config.toml
n_layer = 18
activation = "swiglu"
norm_place = "pre"
norm_eps = 1e-05
positions = "rope"
rope_base = 10000.0
rope_fraction = 1.0
qk_norm = true
init = "uniform"
init_std_up = 0.0329
beta2 = 0.99
warmup_steps = 234
seq_len = 1024
doc_mask = true
dataset = "wikipedia_en"
MLP neurons of a small language model. Each row is named by its layer, matrix (gate and up: input weights) and neuron, and shows model dimensions 48-143. Each number is 50 + 15 x the weight over its row's rms, rounded and kept within 0 to 99. A neuron's up and down rows have the sign that makes its largest values positive.
Before each neuron's rows, "fires after" lists the tokens most often just before its 100 highest values on Wikipedia text that the model never trained on; "fires in" lists the words (lower case) most often at its 100 highest values on Wikipedia text that the model never trained on.

fires after: "1", ",", "w", "s", "2", " Y"
fires in: "including", "include", "1990", "york", "included", "network"
L4.gate151:62 31 63 55 63 31 23 21 54 58 63 36 35 64 55 47 54 43 57 49 41 64 55 45 37 32 64 54 50 50 40 45 48 61 89 52 54 36 55 46 53 28 40 99 36 62 52 37 41 66 58 48 64 70 54 42 57 43 41 50 81 36 82 53 63 43 45 32 34 83 45 55 49 36 24 50 24 51 08 48 64 43 26 50 37 45 71 62 46 67 33 59 45 78 62 34
L4.up151:60 61 25 50 58 48 50 54 57 56 63 30 55 37 31 47 74 55 49 51 34 78 83 49 34 44 44 38 34 45 39 74 78 50 67 54 66 34 54 62 50 39 68 61 45 68 75 55 61 64 39 54 49 50 65 49 41 47 42 55 67 41 81 77 56 35 65 87 41 72 20 28 48 40 68 48 05 60 59 37 42 46 46 64 48 78 47 42 38 50 51 62 41 31 42 58

fires after: " le", " Le", "g", "ad", "v"
fires in: "lead", "leader", "leaving", "leadership", "leading"
L12.gate78:39 44 40 55 38 52 48 68 74 29 65 44 46 32 54 59 63 28 47 54 36 50 68 73 54 54 31 43 61 70 68 73 38 31 36 44 35 30 45 43 38 59 55 51 51 51 50 39 15 46 55 53 40 45 69 28 56 32 50 62 35 50 49 60 37 42 64 60 63 39 73 49 47 37 44 49 63 61 35 14 50 50 41 27 35 65 57 38 55 31 51 36 60 35 70 33
L12.up78:31 65 45 51 44 69 38 62 35 72 74 53 55 24 38 59 55 64 47 60 75 39 63 33 39 37 58 57 29 60 41 18 66 71 83 62 57 41 26 52 50 62 60 29 47 67 39 46 40 34 57 56 40 50 75 30 74 44 55 15 59 31 50 33 61 18 47 64 43 48 51 64 92 69 58 10 41 40 50 56 62 69 75 40 78 53 55 45 60 60 74 43 40 38 44 52

fires after: " The", " I", " the", " s", "c", "v"
fires in: "they", "some", "then", "ivan", "discovered", "ide"
L8.gate385:46 33 76 49 19 64 44 56 60 42 57 56 55 60 26 35 33 26 39 30 37 49 31 62 50 54 44 21 64 46 75 62 40 37 78 36 34 55 45 40 53 48 95 45 47 37 41 57 62 46 62 24 36 28 43 67 30 32 51 60 68 76 48 35 60 56 46 46 34 24 42 42 30 66 54 39 51 56 45 44 69 33 51 49 61 40 50 31 43 57 74 39 69 75 58 35
L8.up385:55 63 54 42 72 30 42 42 74 44 52 40 51 62 99 66 70 38 56 27 74 34 54 40 51 07 63 32 51 60 55 43 62 26 50 50 47 32 55 55 58 40 70 50 39 49 46 44 68 54 46 68 61 46 92 49 55 66 61 66 38 51 44 44 68 65 61 50 43 63 46 53 60 72 28 69 77 45 44 26 69 45 50 58 31 68 45 36 69 53 66 45 55 48 30 41

fires after: " Th", "h", " Ch", " l"
fires in: "this", "each", "china", "spent", "later", "hat"
L12.gate428:51 56 74 64 66 32 23 55 36 28 52 48 36 47 41 73 36 43 32 48 54 52 53 46 18 45 58 76 62 57 26 36 23 50 44 32 41 34 78 60 48 46 70 58 58 55 51 50 41 53 34 46 27 77 62 54 51 42 24 53 48 30 57 51 62 56 33 71 40 38 57 31 38 05 54 48 30 58 49 37 67 58 39 21 54 37 60 56 36 27 25 36 40 79 41 47
L12.up428:31 55 36 40 47 24 96 31 70 45 57 52 52 55 28 26 38 61 43 55 50 66 45 52 31 66 47 61 74 60 57 59 45 45 40 61 36 65 65 37 33 66 43 38 60 33 61 86 38 62 36 64 57 59 38 40 29 27 84 39 65 71 28 57 62 32 47 58 35 69 84 60 38 55 48 04 38 36 55 59 66 14 28 30 37 69 56 53 56 49 51 46 53 66 55 59

fires after: " wh", "st", "ad", "h", " Ch", " e"
fires in: "while", "as", "system", "academy", "chile", "early"
L4.gate279:79 53 48 45 53 54 47 50 47 55 57 54 44 47 56 46 68 53 53 51 50 46 46 32 31 37 90 64 47 40 48 20 12 61 39 45 61 48 57 53 35 34 72 52 40 60 39 26 40 61 63 23 35 62 45 46 65 64 73 34 57 71 24 28 49 41 65 54 50 47 57 48 44 61 59 62 30 42 80 33 39 39 51 66 54 80 86 37 22 57 43 47 23 61 41 67
L4.up279:37 63 35 65 37 57 41 58 56 73 61 53 40 53 66 40 99 45 41 65 47 40 25 68 48 44 34 45 33 59 29 41 80 53 74 69 53 78 31 74 25 53 45 66 51 71 28 57 57 66 43 62 48 31 73 56 57 28 41 41 36 44 57 70 53 34 51 28 58 70 49 65 59 73 24 63 38 52 53 37 52 56 36 58 15 59 79 44 38 66 52 43 44 35 32 49

fires after: " to", " can", "p", "a", " would"
fires in: "be", "being", "before", "inspired", "began"
L7.gate28:63 72 61 72 44 45 38 52 19 34 44 45 54 63 50 30 49 45 63 42 40 46 27 54 21 78 73 61 57 45 69 85 52 33 47 71 57 57 67 57 50 51 31 47 29 50 18 34 56 37 60 39 72 72 42 66 41 54 48 67 35 76 55 49 56 57 64 47 68 57 48 65 59 49 78 19 46 66 39 62 50 55 49 62 38 66 78 50 54 45 42 73 61 84 25 59
L7.up28:43 26 87 54 74 67 54 63 30 28 59 77 62 37 33 63 57 60 55 77 28 39 48 43 50 50 56 46 63 45 22 56 40 43 54 45 26 60 50 27 56 30 19 35 56 60 27 91 71 57 57 08 51 31 36 52 68 51 62 25 60 37 50 42 44 39 44 37 72 38 45 43 49 61 45 37 38 50 67 39 55 31 53 33 67 44 66 51 59 31 44 36 66 48 47 85

fires after: " A", "ampions", " a", "d", " to", "ar"
fires in: "award", "awards", "championship", "edward", "towards", "awarded"
L6.gate213:30 33 48 64 57 35 47 49 79 43 63 69 26 29 59 69 70 45 67 39 56 51 79 57 43 57 53 47 30 48 55 61 54 25 49 37 67 44 38 59 43 57 58 54 65 55 68 67 29 42 38 39 52 57 52 61 25 51 34 60 38 45 68 63 38 27 49 54 29 46 58 27 44 54 50 42 66 66 64 30 38 37 37 44 82 39 39 58 43 64 63 56 68 46 51 54
L6.up213:41 46 40 56 44 67 66 58 40 42 38 51 36 42 30 67 44 60 47 44 41 78 60 17 26 49 29 16 71 59 72 60 45 47 24 33 81 37 57 49 49 49 59 36 63 57 65 46 36 52 51 41 75 43 57 42 52 58 39 81 41 25 70 68 30 67 57 64 52 23 53 40 35 63 51 40 58 55 20 32 43 42 60 52 35 49 35 64 77 52 43 66 75 80 46 56

fires after: " ", "–", "1", ".", ","
fires in: "7", "76", "70"
L3.gate137:53 49 67 52 95 64 52 51 53 49 34 43 51 38 86 52 43 53 49 40 60 49 47 52 50 48 47 51 55 49 52 41 50 39 55 38 42 90 54 71 56 51 46 48 51 80 65 64 53 52 49 66 46 52 49 49 40 48 77 63 51 46 48 50 44 37 52 48 53 53 35 50 78 57 54 44 40 48 50 62 28 27 49 58 46 56 48 50 38 51 52 52 48 51 64 20
L3.up137:48 50 82 52 49 07 52 45 43 51 41 59 49 21 60 57 67 45 48 55 45 58 50 50 56 53 79 46 48 23 41 33 50 41 59 85 99 52 50 12 50 53 32 44 47 28 50 56 46 37 51 29 47 50 48 52 49 48 54 32 50 49 52 51 56 10 51 54 70 58 83 51 52 12 49 30 48 53 47 85 51 81 49 42 50 50 68 50 61 47 49 47 51 50 53 75

fires after: "01", "02", "99", "00", "98"
fires in: "2015", "1995", "2025", "2005", "1985"
L7.gate390:44 43 57 48 54 53 64 46 34 37 72 56 57 51 57 59 60 29 30 45 60 44 63 72 85 93 60 65 52 60 63 44 39 75 35 57 42 65 31 46 51 46 56 55 67 43 47 25 39 71 61 59 17 64 56 39 61 43 59 49 63 53 43 38 46 38 41 74 39 62 63 56 51 54 46 64 19 34 41 71 49 43 67 53 43 51 45 50 58 45 49 47 54 51 34 28
L7.up390:35 57 74 30 37 41 76 18 36 60 53 63 53 53 64 49 51 36 85 72 67 34 39 62 46 72 37 51 45 34 60 49 48 52 64 76 66 61 33 57 48 51 66 71 64 47 53 31 56 51 48 50 43 64 59 41 16 14 57 42 57 54 41 52 30 61 50 49 35 50 62 37 57 22 60 41 31 58 56 26 52 38 66 43 31 52 63 42 38 52 38 32 52 66 62 65

fires after: "t", " l", "ar", " Bl", "r", " Ch"
fires in: "large", "little", "the", "ltd", "blue", "3rd"
L12.gate75:16 59 42 43 59 38 79 40 33 58 54 72 54 89 75 50 34 60 39 83 69 38 38 40 46 58 66 67 74 51 45 44 46 64 46 40 70 42 58 50 36 57 69 57 41 53 62 40 44 40 53 55 55 44 57 49 58 46 27 62 41 36 56 56 80 32 69 76 44 66 49 87 41 62 43 48 41 68 46 44 53 49 33 60 55 51 34 29 56 61 28 59 67 55 44 50
L12.up75:55 50 63 53 70 58 66 52 51 24 42 51 70 53 44 47 53 42 44 32 76 33 52 34 36 61 46 54 49 32 46 38 48 85 34 56 56 54 36 62 39 33 53 41 76 43 38 57 68 82 70 67 44 35 51 70 54 47 52 33 98 51 48 46 65 47 78 68 27 32 31 35 76 39 72 62 49 62 19 78 61 41 45 48 55 69 64 42 41 59 49 51 80 37 49 42

fires after: " rec", " includ", "cc", "ased", "od", "ur"
fires in: "record", "according", "on", "recorded", "include", "features"
L10.gate66:32 38 64 39 45 34 69 54 42 46 57 48 51 69 43 37 51 43 46 25 49 48 58 38 43 38 58 54 50 72 33 45 29 51 53 33 45 27 47 21 35 60 28 53 57 73 41 69 47 72 29 60 57 58 63 42 59 63 60 26 57 77 49 80 75 41 63 49 26 77 39 51 70 71 40 34 58 56 31 43 53 47 59 73 57 39 58 32 75 94 56 47 27 40 47 41
L10.up66:66 69 63 38 29 46 46 28 51 50 88 69 46 65 41 54 35 57 67 64 82 43 70 95 56 44 31 43 54 53 70 94 80 55 46 64 50 39 46 38 58 45 59 49 72 43 41 39 34 52 59 34 44 50 52 55 75 26 82 53 56 49 49 36 54 54 53 85 61 30 23 77 42 58 49 45 58 62 22 49 56 40 35 38 45 53 57 50 57 51 42 38 25 22 45 52

fires after: " wh", "h", " e", "oot"
fires in: "while", "early", "people", "football"
L3.gate207:50 48 42 50 47 61 48 52 48 49 54 35 50 48 37 80 51 55 51 72 33 28 48 48 59 51 56 52 50 64 51 16 48 59 38 60 50 83 52 53 48 49 92 55 51 56 68 47 51 99 51 43 49 47 49 51 48 51 75 40 50 47 48 47 52 43 51 49 69 46 64 50 80 64 51 51 28 51 45 52 46 33 46 62 50 56 53 51 27 49 51 48 50 50 11 76
L3.up207:53 55 52 49 00 36 53 50 49 52 23 51 50 69 52 33 44 37 52 46 35 45 48 51 49 45 47 53 47 67 46 41 47 65 75 54 65 99 52 82 49 49 55 41 50 66 50 54 59 36 49 27 50 49 50 50 43 49 45 92 50 59 50 45 49 20 51 48 82 30 56 52 43 44 54 46 56 50 46 34 70 80 52 92 50 51 62 51 89 51 41 52 53 50 48 83

fires after: " bec", " s", " g", " n", " G", " c"
fires in: "became", "game", "same", "name", "came"
L3.gate133:51 51 43 50 36 41 50 48 51 50 65 52 49 47 73 47 58 82 49 84 45 52 53 49 46 49 53 51 48 45 54 60 50 53 66 37 43 60 46 46 47 50 39 46 55 21 35 35 53 70 49 39 49 51 49 49 54 50 43 97 50 54 51 48 42 55 48 49 61 30 31 52 49 42 50 53 67 46 48 69 57 10 48 67 50 77 55 49 51 50 52 48 51 48 80 00
L3.up133:50 50 72 46 99 42 45 51 51 51 39 58 51 54 70 24 52 32 51 41 57 30 52 45 58 50 49 51 49 59 49 53 52 69 83 28 47 73 48 63 53 51 79 43 46 46 41 42 46 45 50 34 50 59 51 49 50 50 01 45 51 54 51 49 67 56 51 46 44 53 39 51 57 57 51 25 47 52 50 51 71 73 54 51 52 59 43 51 42 49 55 51 50 50 73 29

fires after: " bec", " g", " n", "oin"
fires in: "became", "game", "name", "points", "dame", "came"
L6.gate256:36 50 57 60 54 37 47 49 55 60 62 82 54 42 54 73 46 38 40 62 62 36 59 54 42 31 89 51 68 29 47 40 52 46 68 66 28 42 43 58 60 34 40 46 64 50 63 82 67 53 58 41 57 48 53 61 77 53 52 58 74 42 43 55 55 63 47 46 73 69 43 60 40 70 46 45 46 32 59 17 52 52 62 63 80 62 31 36 46 74 35 35 45 54 52 31
L6.up256:42 61 56 65 48 36 40 37 51 66 60 56 36 55 64 33 24 40 43 55 61 40 47 31 46 50 65 48 22 48 45 51 51 68 54 53 24 34 27 54 59 70 61 35 64 62 55 44 59 81 47 55 54 56 51 53 56 48 49 36 40 54 14 56 52 66 59 69 65 54 35 58 60 76 35 44 41 37 37 71 50 63 62 43 60 32 64 51 58 67 33 44 14 26 51 52

fires after: " the", " s", " The", " n"
fires in: "there", "these", "such", "two", "no"
L15.gate443:48 25 62 64 61 38 76 24 40 48 50 80 84 58 57 57 51 42 33 39 71 62 54 71 40 41 48 49 41 46 45 48 64 31 62 50 60 53 53 57 53 33 65 38 34 57 63 46 36 14 57 54 59 30 33 48 33 45 45 63 39 53 56 74 34 42 26 33 38 77 59 73 34 53 30 19 35 26 67 36 09 31 40 59 51 39 52 63 51 59 52 57 80 58 24 59
L15.up443:45 25 62 28 49 43 54 64 39 33 36 54 32 62 60 51 55 39 41 44 85 32 40 37 43 52 55 54 63 74 29 77 40 72 47 57 54 37 23 64 62 68 31 49 48 49 35 48 55 57 63 49 36 32 57 51 70 64 57 61 37 50 68 53 56 62 26 56 58 59 49 49 55 48 25 51 56 43 34 29 33 37 60 78 59 64 51 36 48 80 46 71 66 47 64 63

fires after: "d", " d", "av", " D", "ill"
fires in: "edward", "david", "division", "william", "edwards", "richard"
L12.gate293:53 52 18 26 64 44 28 32 36 43 85 52 76 66 63 63 44 43 47 56 50 22 86 35 44 38 60 52 46 61 45 31 36 59 66 55 61 47 40 29 37 34 31 55 47 59 43 34 34 13 68 55 38 46 51 41 73 39 34 50 43 32 57 49 35 70 35 45 25 36 43 49 53 55 64 74 50 47 58 50 48 51 49 35 51 82 62 81 57 32 72 65 70 49 60 57
L12.up293:58 48 49 55 40 39 70 16 69 14 51 74 45 59 48 42 29 53 42 46 24 60 38 68 90 65 63 74 36 39 58 68 57 49 47 64 58 31 55 46 17 73 56 30 56 68 30 40 54 45 24 22 51 59 54 57 65 50 43 51 41 37 32 29 25 65 57 61 24 53 71 54 45 55 48 21 19 49 47 26 46 34 42 62 79 39 59 54 64 42 64 27 58 44 37 56

fires after: " S", "T", " T", "res", "s", "-"
fires in: "tv", "service", "services", "conservative", "reserve", "preservation"
L2.gate297:51 63 64 42 23 39 34 38 55 85 64 39 52 25 48 54 38 46 85 72 37 59 35 81 58 43 73 70 35 72 44 25 37 28 47 18 50 26 50 41 59 65 72 46 57 73 54 43 41 54 52 47 58 46 42 60 56 74 46 20 57 34 54 22 44 40 50 43 39 35 39 73 44 64 52 43 19 41 49 40 51 53 44 29 47 61 26 64 27 75 42 27 34 50 46 24
L2.up297:58 60 63 55 33 23 57 49 47 61 78 42 51 34 44 35 43 35 84 63 65 36 35 76 43 30 53 71 19 63 34 30 33 47 56 29 68 13 60 55 59 59 73 25 43 99 43 60 32 42 44 53 55 56 54 85 61 68 56 21 44 44 53 30 53 41 50 39 36 47 35 71 38 64 52 51 39 40 31 45 65 66 32 27 41 45 28 61 35 66 60 22 57 35 55 23

fires after: " the", " The", " c", " g", "'", " st"
fires in: "there", "re", "centre", "therefore", "created", "streaming"
L6.gate240:52 36 55 44 35 52 53 59 28 20 48 70 57 37 30 43 63 53 68 57 44 67 41 68 65 41 62 56 53 50 34 46 47 40 60 35 70 33 55 54 55 60 16 58 64 60 63 38 55 48 52 49 48 39 64 38 40 59 79 54 59 73 46 57 42 59 43 61 49 76 30 55 62 36 58 55 21 63 47 38 36 11 24 48 34 71 53 21 48 54 43 40 52 62 45 38
L6.up240:89 46 62 53 85 41 37 68 51 61 43 74 56 40 58 42 41 58 55 64 51 56 51 70 41 47 60 38 55 42 40 41 37 56 43 51 82 29 38 42 94 51 73 66 53 55 56 20 56 76 45 50 52 37 41 50 40 22 67 52 56 20 38 40 99 67 54 45 66 68 43 39 66 61 48 45 66 67 45 45 37 46 50 32 54 48 59 58 54 50 48 35 49 48 97 42

fires after: "2"
fires in: "2011", "2013", "2014", "2015", "2012", "2016"
L3.gate149:51 49 81 48 95 34 52 51 50 47 48 36 52 91 42 14 15 68 51 20 30 40 48 46 58 48 64 49 54 51 50 41 51 28 59 69 25 24 61 80 52 49 99 42 51 26 28 55 49 48 50 57 56 45 50 51 46 47 69 29 47 46 48 54 67 71 50 54 52 50 53 48 25 51 51 51 32 48 48 18 36 82 47 36 49 34 52 50 22 57 52 47 47 49 38 32
L3.up149:50 49 45 46 40 61 49 51 48 46 68 30 51 84 62 41 99 72 52 45 40 34 49 48 51 47 59 50 46 65 47 62 49 60 45 60 59 32 51 69 48 49 40 60 51 88 17 24 53 62 51 24 53 44 51 49 54 49 99 36 54 54 51 50 55 14 51 53 58 25 79 51 56 40 52 35 32 47 53 48 28 60 45 44 45 70 53 48 41 47 51 46 50 47 39 99

fires after: ".", ",", " "
fires in: "9", "4", "8", "84", "42", "5"
L3.gate163:51 49 54 48 40 06 54 52 51 51 23 48 52 24 55 41 18 23 51 16 43 42 60 51 32 47 35 50 50 46 50 90 50 50 30 57 28 37 50 20 52 50 79 53 53 48 76 13 46 45 50 58 46 49 50 50 46 49 27 58 52 47 51 53 41 35 50 46 79 52 44 52 54 27 51 50 41 47 49 49 42 43 46 42 54 43 48 49 85 47 52 54 51 48 27 39
L3.up163:51 49 37 53 32 37 52 52 42 52 49 78 50 80 38 08 57 18 54 50 47 41 47 53 62 54 42 48 51 86 56 41 51 56 49 70 61 33 51 40 43 52 55 50 48 43 37 61 53 38 52 20 50 39 50 50 42 48 57 89 46 46 50 50 34 39 51 45 38 54 11 51 17 48 51 51 66 53 47 35 61 61 47 67 51 49 49 50 98 53 51 48 51 49 79 52

fires after: " ", ".", "1", ":"
fires in: "9", "20", "23", "100", "00", "92"
L3.gate294:50 49 45 55 79 35 51 47 51 50 14 25 49 46 28 52 18 09 52 50 49 64 43 49 45 49 36 50 47 60 53 48 50 51 49 66 32 35 47 85 48 52 69 45 54 34 51 46 54 20 51 77 49 54 50 50 34 48 18 78 53 46 50 50 46 48 49 49 78 60 63 50 55 35 52 51 52 50 48 72 52 71 47 41 51 51 50 51 51 53 52 51 51 48 53 96
L3.up294:49 49 75 48 42 78 53 49 43 53 52 23 49 46 75 29 99 44 51 62 57 69 50 48 58 46 19 48 54 38 47 22 49 53 77 12 35 42 44 50 50 51 55 68 51 18 48 59 51 55 50 43 45 47 51 50 52 51 64 18 49 48 48 50 51 46 51 49 90 63 51 50 71 84 51 50 14 52 47 34 39 63 48 86 53 74 34 50 56 51 48 49 48 45 60 79

fires after: "ec", " rec", "cc", " G"
fires in: "record", "according", "records", "recorded", "recording", "gold"
L8.gate431:60 67 36 33 59 75 57 34 37 63 34 58 44 53 22 49 46 66 56 47 54 51 56 47 28 45 56 58 62 59 47 50 55 54 61 65 45 61 56 31 36 45 08 38 54 55 73 70 42 13 52 63 45 62 49 64 76 48 63 44 55 67 38 59 46 48 42 42 15 80 54 48 59 56 37 50 58 36 59 69 48 53 77 59 26 43 67 27 51 43 24 58 39 75 37 54
L8.up431:67 30 53 27 35 58 75 52 30 58 55 53 49 65 42 53 65 48 56 64 43 73 66 57 53 82 29 53 55 59 59 21 37 46 64 31 58 52 56 53 29 38 49 41 41 48 82 30 58 65 65 80 60 44 24 67 46 62 68 63 16 53 46 27 34 37 74 62 59 54 39 52 51 53 44 64 55 36 64 41 77 46 61 46 47 45 48 39 71 63 31 42 26 14 14 33

fires after: " le", " te", " e", " Le", "'"
fires in: "lead", "television", "leader", "leading", "leadership"
L12.gate309:33 61 64 64 65 45 52 55 39 72 43 26 54 54 33 34 58 26 30 44 60 31 46 51 57 48 56 58 47 60 45 62 27 43 48 61 36 53 74 45 66 61 80 40 74 59 44 51 61 63 46 67 68 68 64 29 67 36 48 80 55 53 44 28 47 72 65 43 66 22 59 56 27 55 65 44 43 66 51 63 43 60 64 27 71 62 48 37 81 57 44 58 46 46 64 66
L12.up309:55 30 54 51 58 46 28 79 42 68 55 32 57 71 31 52 49 31 45 43 72 46 38 57 68 65 67 53 35 44 33 55 54 71 58 69 46 54 62 43 21 35 47 76 59 53 43 16 30 23 41 37 45 30 65 39 34 60 31 49 38 27 58 31 52 53 44 53 82 52 64 50 60 63 41 72 55 18 56 58 53 72 32 49 62 58 35 27 51 47 60 30 58 52 62 24

fires after: " ", "+", "-", "8", "95", "7"
fires in: "0", "80"
L2.gate446:49 53 52 04 40 48 71 77 35 48 54 57 69 44 42 41 75 63 52 50 50 45 38 50 15 42 51 43 63 41 54 59 26 61 06 60 40 57 52 45 63 32 47 45 53 49 39 37 28 68 51 55 58 56 52 61 54 52 46 57 99 51 46 43 38 56 43 43 58 32 59 64 56 56 41 53 52 25 60 23 46 15 60 54 66 49 57 38 60 59 43 45 57 74 51 35
L2.up446:53 51 35 85 38 49 36 02 48 58 45 46 99 51 54 46 16 42 39 47 55 41 51 47 55 55 40 37 59 36 51 58 39 42 67 46 56 48 91 54 82 55 51 56 45 64 29 52 25 50 44 46 49 44 58 49 55 46 43 45 80 50 48 35 50 54 59 63 39 94 70 40 46 56 49 49 57 51 39 00 51 47 55 39 51 61 41 65 57 45 35 43 58 57 52 52

fires after: " w", " W", " l", "w", " Sh", " v"
fires in: "won", "led", "shot", "western", "sweden"
L12.gate160:33 56 64 85 68 45 64 72 17 41 41 52 75 47 51 47 51 38 58 67 68 43 38 36 60 38 61 50 46 38 50 71 51 57 88 50 48 54 55 37 24 54 58 50 32 58 65 43 42 41 42 47 60 54 41 35 37 57 21 62 51 49 41 87 39 38 26 58 59 46 66 53 70 15 49 72 47 56 42 36 59 56 52 69 59 74 33 55 53 45 52 43 54 85 47 52
L12.up160:71 23 58 64 60 54 68 67 71 34 61 16 73 69 53 59 65 52 62 19 52 61 55 43 53 58 66 23 44 32 59 45 27 32 67 39 38 30 31 35 33 26 60 68 54 32 34 29 52 38 63 48 61 58 31 68 40 58 45 40 50 40 41 55 38 54 42 54 45 80 50 83 39 17 46 49 28 68 43 60 55 77 61 57 62 37 77 55 56 47 45 45 22 45 23 59

fires after: " ", "01", "3", "–", "98", "00"
fires in: "7", "2017", "1987", "2007", "37"
L2.gate343:54 53 70 60 56 53 46 24 61 47 67 59 99 38 33 69 73 46 41 41 40 46 53 50 38 51 58 43 40 43 50 47 32 52 38 57 53 49 91 62 50 51 49 41 46 46 34 54 40 66 50 23 58 55 51 51 49 50 55 40 14 44 51 61 60 55 56 52 53 29 57 62 61 46 46 38 63 64 46 78 48 64 57 46 53 43 51 40 62 50 42 60 46 54 54 53
L2.up343:46 58 46 84 27 51 55 44 47 36 60 60 99 42 43 23 06 42 44 48 59 38 33 54 56 53 43 45 44 53 45 47 40 53 45 61 50 52 59 40 59 52 48 41 58 59 74 56 67 39 50 48 25 45 44 62 55 42 59 59 36 56 44 63 43 55 48 49 50 59 68 48 58 54 45 56 68 66 50 68 41 76 55 63 58 49 59 45 51 66 48 44 42 37 55 53

fires after: "p", " p", "P", " A", " a", " Rep"
fires in: "present", "representing", "awards", "presented", "representatives", "award"
L6.gate227:35 51 36 41 69 48 55 52 65 22 66 62 75 58 45 48 68 55 65 40 60 30 54 68 55 44 53 48 33 52 44 71 42 43 77 24 63 80 49 40 58 45 87 68 46 70 53 49 39 47 58 81 57 26 40 52 54 45 52 61 34 56 37 71 46 53 50 48 63 35 51 48 61 73 62 55 49 83 48 76 57 45 54 48 66 38 62 49 39 82 43 35 54 38 49 45
L6.up227:83 42 30 80 18 58 50 38 27 44 35 36 61 37 40 53 49 61 45 72 52 64 08 38 41 65 52 44 16 49 50 45 66 63 74 44 63 69 51 50 71 70 51 34 29 46 22 43 33 33 53 43 72 18 54 53 59 63 57 43 54 44 57 38 27 55 72 62 57 47 78 65 55 49 63 60 84 75 58 69 52 55 44 54 58 46 21 45 45 21 45 76 73 46 63 47

fires after: " Y", "w", " W", " c", " m", "c"
fires in: "york", "member", "network", "covered", "discovered", "work"
L3.gate259:49 50 67 48 66 84 53 48 52 49 12 28 50 58 61 49 55 33 49 03 42 61 54 46 49 51 26 51 50 43 53 34 54 62 21 49 35 39 45 31 51 52 00 55 45 57 38 40 52 38 50 43 49 41 51 50 50 50 18 81 47 49 52 51 55 44 50 49 57 42 32 52 90 38 50 76 54 48 44 69 61 59 46 31 52 30 52 50 50 50 53 52 52 54 74 00
L3.up259:49 53 38 52 77 57 50 52 47 48 69 30 51 46 61 74 59 47 50 57 45 99 56 52 28 53 60 51 55 51 52 47 47 35 76 17 55 86 51 36 47 49 87 43 48 40 76 46 49 42 50 40 52 45 49 49 42 51 31 47 51 48 52 51 49 75 48 54 46 49 53 49 57 40 43 38 45 48 43 51 48 39 43 69 56 78 65 47 67 46 52 52 50 50 48 32

fires after: " ", "5", "–", "3"
fires in: "7", "57", "77", "2017"
L2.gate216:50 56 60 59 59 49 58 43 46 56 49 49 87 41 40 62 99 45 49 52 44 54 44 53 57 51 62 56 50 54 40 57 18 43 42 63 65 52 16 49 38 55 42 73 48 36 10 39 41 54 51 42 36 62 53 40 44 43 68 59 99 42 38 62 61 52 44 60 45 34 51 55 55 47 53 51 55 51 42 69 42 63 64 65 52 52 58 61 49 45 26 61 49 49 51 62
L2.up216:53 51 68 59 93 39 35 60 70 33 49 34 45 58 45 54 13 61 60 59 47 43 35 47 39 63 59 47 32 36 49 47 53 52 47 50 42 44 73 47 42 51 55 42 53 35 18 54 48 47 50 70 82 38 57 53 57 43 54 44 78 53 45 67 47 54 40 50 46 09 48 44 69 69 56 36 50 40 45 57 49 69 39 48 42 56 48 58 49 50 33 43 44 43 54 59